config.yaml
n_layer: 11
d_model: 160
n_head: 5
n_kv_head: 5
head_dim: 32
d_mlp: 768
vocab_size: 8192
activation: "swiglu"
norm: "rmsnorm"
norm_place: "pre"
norm_eps: 1e-05
positions: "rope"
rope_base: 10000.0
rope_fraction: 1.0
qk_norm: false
attn_scale: 0.177
bias: "all"
tie_embeddings: false
parallel_block: false
init: "trunc"
init_std_qkv: 0.0174
init_std_o: 0.0
init_std_up: 0.0174
init_std_down: 0.0
optimizer: "muon"
lr: 0.00682
lr_mult_o: 4.0
lr_mult_up: 0.972
lr_mult_down: 3.0
beta1: 0.95
lr_head: 0.00884
grad_clip: 2.0
warmup_steps: 200
schedule: "wsd"
decay_fraction: 0.788
decay_shape: "exp"
final_lr_fraction: 0.02
batch_tokens: 32768
seq_len: 512
doc_mask: true
train_tokens: 412000000
steps: 12574
dataset: "wikipedia_en"
MLP neurons of a small language model. Each row is named by its layer, matrix (gate and up: input weights; down: output weights) and neuron, and shows model dimensions 96-159. Each number is 128 + 24 x the weight over its row's rms, rounded and kept within 0 to 255. A neuron's up and down rows have the sign that makes its largest values positive.
After each neuron's rows, "fires after" lists the tokens most often just before its 100 highest values on Wikipedia text that the model never trained on. A number after a token or word is its count.

L6.gate142 [ 96  96 122 111 128 179 155 111 108 156 149 128 112 109 108 118 131 177 119 134 168  92 129 173 100 114 149 119 126 112 119 135 169 125 138 124 152 148 102 126  90 123  98 152 155 137 145 151 125 132 169  89 197 150 146 114 112 113 190 142 170  82  95 103]
L6.up142 [144 100 108 103 144 164 146 135 179 120 113 135 145 120 150 111 154 138 137 129 124 128 138 122 115 145 110 118 104 111 121 105 147  78 192  80 147 139  87 138 104 116 104 151 172 136 105 129 113 115 130 139 142 125 155 121 119 122 121 166 145 137 121 114]
L6.down142 [147 126 148 104 126 138 158 112 132 110 133 119 161 127 101 129 123 193 147 112 109 121 173 150  77 101 121 137 160 113 110 146 173  70 129 145 148 157 102 164  67 121 123 135 119 126 100 162 118 155 162 119 157 137 154 116  98 147 165 136 156  96  72 130]
fires after: "\n\n" 91

L7.gate429 [148 160 113 136 160 137 144 127 136 157 144 182 109 139 115 113 128 126 111 125 140 170 140 167 131  81  95 130 125 129 135 121 157 122 134 162 133 142 116 104 105 163 124 150 154 133  84 123 103 159 113 120 162 128 110 126  66 127 136 140 162 104 130  92]
L7.up429 [128 143 105 119 138 106 161 121 125 166 139 162 152 145 124 132 115 104 119 146  97 163 163 127 110  93  95 134  75 141 145 155 139 114 132 123 103 115  96 124 116 143 141  97 114  97  97 126 122 138 143 101 165 151 114 137 101 100 152 144 133 105 156  86]
L7.down429 [160 109 100 118 135 142 138 142 129 170 144 175 145 130 101 104 123 120 117 134 114 131 148 130 135 121 132 117  98 155 124 148 130 118 106 136 124 127 132 126 102 143  88 141 116 109 142 133  96 134 119 146 114 140  78 158 118 133 135 147 148  97 123 130]
fires after: "\n\n" 100

L6.gate169 [132 134 131  94  98 128 123 151 156 108 161 172 112 132 103 127 151 141 129 144  92 131  82 125 118  83  88 114 137  99 113 141 143 155 148 108 118 143 107 131 154 162 133 150 123 179 123 114 125 159 129 125 168 137  89 109 130 191 125 128 110 102 125  74]
L6.up169 [122 123  92 116 140 148 146 120 147 167 167 125 150 141 110 113 107 130 127  91 142 136 146 141 175  96 133 138  93 126 177  90 113 116 131 130 167 130  87  84 120  85  83 157 110 166 137 120 148 134 145 103 183 159 103 105  97 132 127 189 138 126  99 132]
L6.down169 [153 109 122  91 155 169 159 134 132 141 133 160 154 133 114  92 148 106 113 105 119  86 170 113  91 114 104 140 117 127 166 141 126 126 126 147 146  83 108 110  91 110 121 119 134 183 117 153 121 148 173 125 157 138 104  88 121 125 126 161 124 123 109 142]
fires after: "\n\n" 100

L8.gate378 [150 114 106 102 148 119 133 127 142 152 139 117 120 118 135 131 139 122 164 105 102 144 109 111 108 140 121 122 118 103 112 129 165 179 171 142 115 130 159 105 139 126 144 139 136 151  95 147 128  61 144  87 127 136 149 178 143 109 105 121 139 138 154 131]
L8.up378 [ 82  83  47 152 143  92  89 170 108 116 146 132 149 133 104 124 102 118  81 121 123 142  96 133 147  65 118 137 117 120 108 104 165  93  86  97 128 129 136 128 109 142 109  86 120 144 122 132 134 108 122 128 151 121 118 118 176 137 106 139 138 158 153 162]
L8.down378 [137 124 104 103  97 121 121 134 135 175 103 141 153 116  83 121 127 129 115 146  93 102  87 141 111 157 141 134 122 129 147 133 135 140 142 120 128 101 143 123 112 116 103 125  57 109 131 130 109 138 153 142 120  92  74 159  95 160 104 140 149  52 115 115]
fires after: "  " 38, ")" 20, " 0" 4

L7.gate553 [110 116 108 155 158 123 138 110 157 117 153 110 108 113 159 137 182 125  85 147 159  67 172 148 113 122  75 159 112 123 125 128 143 125 173 163 136 106 107 118 141 161 116 113 113 138  49 110 107 101 147 110 152 109 124 123 106 137 144 158 158 114 117 124]
L7.up553 [ 92 107 133 139 146 138 143 147 147 119 140 145 106  85 127 150 152 136 104 104 116 119 135 156 103 105  81 146  95 120 134 119 131 112 117 128 141 103  91 108  99 130 144 130  72 165  73  86 130 127 128  97 153 134 152 118  95 147 127 150 122 158 103 121]
L7.down553 [154 131 111 117 125 159 124 135 141 136 103 102 133 120 167 145 185 125  93 120 138 124 184 154 124 137 116 155 126 151 114 168 127  88 149 171 196 159  95 125 108  98 141 103 115  89 132 101  62 121 167 130 178  97 145 103 104 123 157 147 160 166  97  73]
fires after: "\n\n" 100

L6.gate525 [116 121 120 107 144 107  90 116 113 123 114 129 134 131 127 107 117 106 104 115 133 124 150  97 132 105 126  83 110  87 154 129 158 110 129 129 117 120 141 112 196 143 125 116 157 101 165  96 139 118  97 128 121 131 146 146 122 158 101  98 138 106 113 111]
L6.up525 [152 133 137 121 119 103 125 138 151 106 163 149 132  97 109 158 124 117 140 108 110 131 147 148 111 108 132 101 106 145 161 120 124 101 137 121 155  81  96 119 179  97 117 114 154  73 157 131 179 139 126 109 127  85 123 114 126 122 124 107 124 173 104  92]
L6.down525 [139 163 128 139 134 156 122 134  93 120 132 157 131 148 117 133 143 136 102 160 117 119 123 136 113 132 112 193 112 112  97 169 178 130 136 117 131 136 123 114 129 154 124 113 142 147 152 132 140 177 128 123  90 156 162 124 167 151 165 156 139 137 110 100]
fires after: " |" 46, " (" 6, " Fe" 5, " Votes" 4, "ho" 4, "|" 4

L7.gate316 [137 157  89 144 126  87 120 113 124 135 136 106 122 118 130 181 109 121 141  96  76 112 135  90 123 119 142 143 122 124 126 114 142 117 152 133 112 130  90 126 134 143 125 102 145 117 143 138  80 133 145 103 132 167 140  84 139 150  97 138 125 139  77  77]
L7.up316 [118 165 118 118 151 155 149 141 129 126 101 178 133  70 112 120 118 120 121 143 105 114 113  67 116  81 117 149 127  73 115 118 131 141 172 106 105 139 104 147 121 122 105 116 135 110 130 122 174 132 147 149 146 127 149 123 115 159 121 134 147 128 102 128]
L7.down316 [181 125 121 137 146 149 149  80  92 148 109 142 133  69 119 101 131 110 172 114 143 149 119 108 142  79  96 177 114 115 127 121 121 127 142  92 107 175 171 125 129 126 126 129 165 171 120 146 163 143 113 122 117  93 129 106 104 104 130 149 102  84 138 115]
fires after: "=" 23, "," 22, ";" 8, " |" 8, "\n" 6, " is" 4

L7.gate193 [116 177  84 120 119 150 126 146 148 164 144 119 147 150 122 109 172 133 102 170 140 117 120 135 150 121  71 133 133 126 133  99 151 116 111 157 140 124  89 156 123 166 131 141 148 160 118  97 121 138 111 100 165 152 128 134 148 162 121 178 160  87 144 105]
L7.up193 [ 97 127  94 127 149 124  93 120 112 147 103 137 134  92 132  98 180 125 103 154 125 102 149 115  99 100  97 109 124 113 127  96 139 142 153 155 122 151 110 128 121 143 125 133 152 121  82 102 118 124 108 113 176 128 130 133 129 125 148 152 153 100 148 109]
L7.down193 [134 134 146  93 122 164 153 140 129 158 147 172 149 129 130 147 125 160  94 117 114 188 148 104 130 140 168 162 119 132 131 175 142 121 127 144 141  97 102 100 118 137 141 178 111 176 108 154 106 134 127 136 173 106 152  74 122 111 138 146 157 101 133 133]
fires after: "\n\n" 99

L7.gate304 [132 138 106 157 169 151 147 188 123 139 138 119 147  96 143  78 145 168 109 169 145 107 150  82 126 126 116 115 117 138 101 134 116 109 134 179 134 132 113  98  94 164 121  86 116 116 101 158 105 103 151 125 142 105 104 129 106 127 101 130 133 129 133 107]
L7.up304 [120 108 125 121 180  99 124 175 176 148 152 106 139 141 129 136 116 142 116 130  90  99 102 130 164 121 106 140  94  94 149  96 138  85 116 151 143 107  94  89 115 122 140 144 128 170 113 111 161 156 155 115 161 136 150 153  92  98 126 115 149 163 161 119]
L7.down304 [135 120 107 145 150 153 128 132 133 125 163 159 128 112 116 147 165 141  93 125 157 153 105 101  88 117 123 122 149 153 165 131 128  96 151 153 148  87 113  95 109 126 138 195 127 131 135 108 104 113 134  91 132 101  86 125 131 139 117 141  93 111  90 110]
fires after: "\n\n" 95

L2.gate469 [124 136 128 167 148 119  85 122 144  71 101  98  86 117 157 116 155 136 163 105  88  97  88 136 131 106 130 119 140 126 110 192 116 127 146  85  76 159 152 128 138 155 151 152 130  98 132 131  99 118 109  98 111 108 115 135 116 122 138  58 120 147 126 147]
L2.up469 [ 94 114 162 184 115 122  96 132 118  94 119  92  97 119 191 141 137 127 181  87 101 138  89 131 121 102 139 137 161 127 109 181 120 108 127  85 120 144 159 142 150 133 150 151 111 125 145 130 128  92 104 105  46 123 136 133 123 124 132  57 134 109 132 117]
L2.down469 [129 168 165 121 118 104 133 125 136 165 146 120 111 147 123 131 146 133 157 132  66 156 159 130 127 116 168  97  88 155 152 159 136 128 148 107 150 120 139 168 120 126 145  75 110 104 156 158 120 126 127  88  83 110 158 104 168 145 164 115 117  92 164 104]
fires after: "-" 63, "o" 8, " vice" 4

L7.gate673 [139 123 124  97 120 125 151 101 133 158 152 146 109 103 121 133 124 147  91 130 144 145 157 100 177  79  87 121 103 137 116 145 109 116 118 162 157 132 126 119  81 138 142 141 134 126  95 132 129  98 136  89 162 135 105 120 125 108 133 173 143 101 113 112]
L7.up673 [177 130 121 129 157 100 156 175 144 136 140 169 120 120 127 167 100 102  64 128 147 142 143 106 157  99 109 101  95 134 151 131  96 135 125 134 138 131 153 127  89 162 123 138 122 100 130 105 162 132 113 120 180 118 126 127 104 111 144 146 158  72 126 116]
L7.down673 [168 120 126 161 122 141 128 175 136 131 155 158 101 116  95 146 156 100 121 109 102 119 122  88 127 145 120 112 122 167 145 101 164 132 147 131 128 104  95 100 111 138 165 107 114 161 116 167 140 118 109  81 135 138 112 102 120 155 133 119 135 142 129 157]
fires after: "\n\n" 100

L7.gate440 [130 164  71 109 155 106 114 140 138 121 140 138 126 142 125 160 154 126 156  79 112 169 141 158  96 104 140 124  82 132 113 144 142 146 115 141 138 170  85 107 117 161 149 182 110 115 170 158  89 141 123 143 138 132 115 125  94 151 120 122 118 111 128  90]
L7.up440 [102 116 139 145 105  86 132 162 135 160 174 103 106 122 122 111 159 137  80 163 122 108 105  65 110 123  81 116 122 124 156 148 132 121 126 159 125 143 119 114 141 148  78 126 140 152  69 109 148 143 141 149 116 151 120 140 157 109 122 145 133 126 126 136]
L7.down440 [149 149 139 119 167 102 129 127  92 168 100  99 112  99 109 130 127 113  87 156 155 178 113 138 130  99 159 126 114 125 124 111 126  90 115 102  99 152 122 124 126 147 123 164 144 166  99 145 130 113 133 129  85 117 188 156 138 109 106 116 117 166 131 134]
fires after: " |" 19, ")" 11, "=" 10, "  " 5, "N" 4, ";" 4

L8.gate85 [120 101 156  97 181 122 144 120 115  94 128 111  99 118 125 156 130 124 137 136 157 148  89 153 115 104  96 123 101 143  93 150 167 184 132 111  97 117 175 146 134 125 145  91 140 110 118 137  58 131 130 124 166 109 169 120  87 153 125 125 127  80 185 119]
L8.up85 [109 141  96 127 143 150 134 121  91 129 119 171 105 111 130 132 140 119 183 122 154 159 108 165 113  63 122 128 127 167  83 133 156 126 105 144 140  76 124  91 169 106  96 135 148 118 125 157 114 121 118 120 133 124 107 127 141 128 137 125 148  89 151  74]
L8.down85 [126 121 122 124 169 127 133 118 161 160  68 169  96 120 158 122 127 117 116 143 109 123 142  97 151 102 152 167 139 152  98 137 157  66 110 169 149 121 164 113 117 135 109 122 125 197 105 139 148 118 149 127  84  70 106 141  83 119 127 123 133 117  80 103]
fires after: " |" 48, ")" 18, "," 7, "|" 4

L7.gate509 [158 167 148 139 186 108 169 142 114 152 144  95 158 134 125 111 125 136 184 110 157 112 128 116 167 116 121  92 120 157 131 115 210 149  96  91 177 129  99 147 125 116 131  69 146 123 102 135 107  99 144 138 128 142 120 133 143 150 103 137 104 164 157 145]
L7.up509 [134 135  99 137 170 107 153 148  97 127  90 104 128 158 155  74 133 157 159  87 132 160 146 112 140  99 107 128 165 132 138 160 137 156 129 105  88  93  99  97 114 111 137  98 102 119 125 134  84 102 134 142 135 106 152 155  94 108  75 130 131 130 132 147]
L7.down509 [ 77 164 130 116 156 145 136 141  99 115 110 116 150 123 127  95 126 152 121 108  94 123 101 111 152 119 101 114 149  99 132  99 108 135  90 138 146  70 124  87 136 102 121 120  69  92 143 120 141 112 103 125 126 147 132 116 121 153 111 139 130 106 147 104]
fires after: ")" 62, "." 10, " zone" 5

L6.gate761 [124 174 103  80 150 164  96  99 111 115 103 130 132  76 132 146 124 134 137 124 129 118 167 133  90 107 107 121  83 134  76 162 154 134 114 114 155 130 127 140 125 139 101 125 125  74 123  99 115 104 147  86 145 172 131 136 130 151 152 115 139 134 153 133]
L6.up761 [108 180 161 151 115 136 127 121 132 133 130 140  93 161 133 144 139 106 160 133 131 156 110 124  74  99  84 129 163 123 127 169  90 125 124 143 146 124 142 139 110  88 132 111 118 102 169 139  99 124 103 169 130 138 128 122 101  94 160 177 103 132 106  93]
L6.down761 [107 175 145 159 105 113 140 135 108 138 136 124 129 127 121 169 135 120  94 140 123  97 137 148  92 136 112 154 149 157 122 193 122 167 111 139 116 114 108 147 105 121 147  77 152  88 145 153 152 108 118 135 102 145 158 115 115 120 166 153  95 101 131 144]
fires after: "-" 83, "|" 6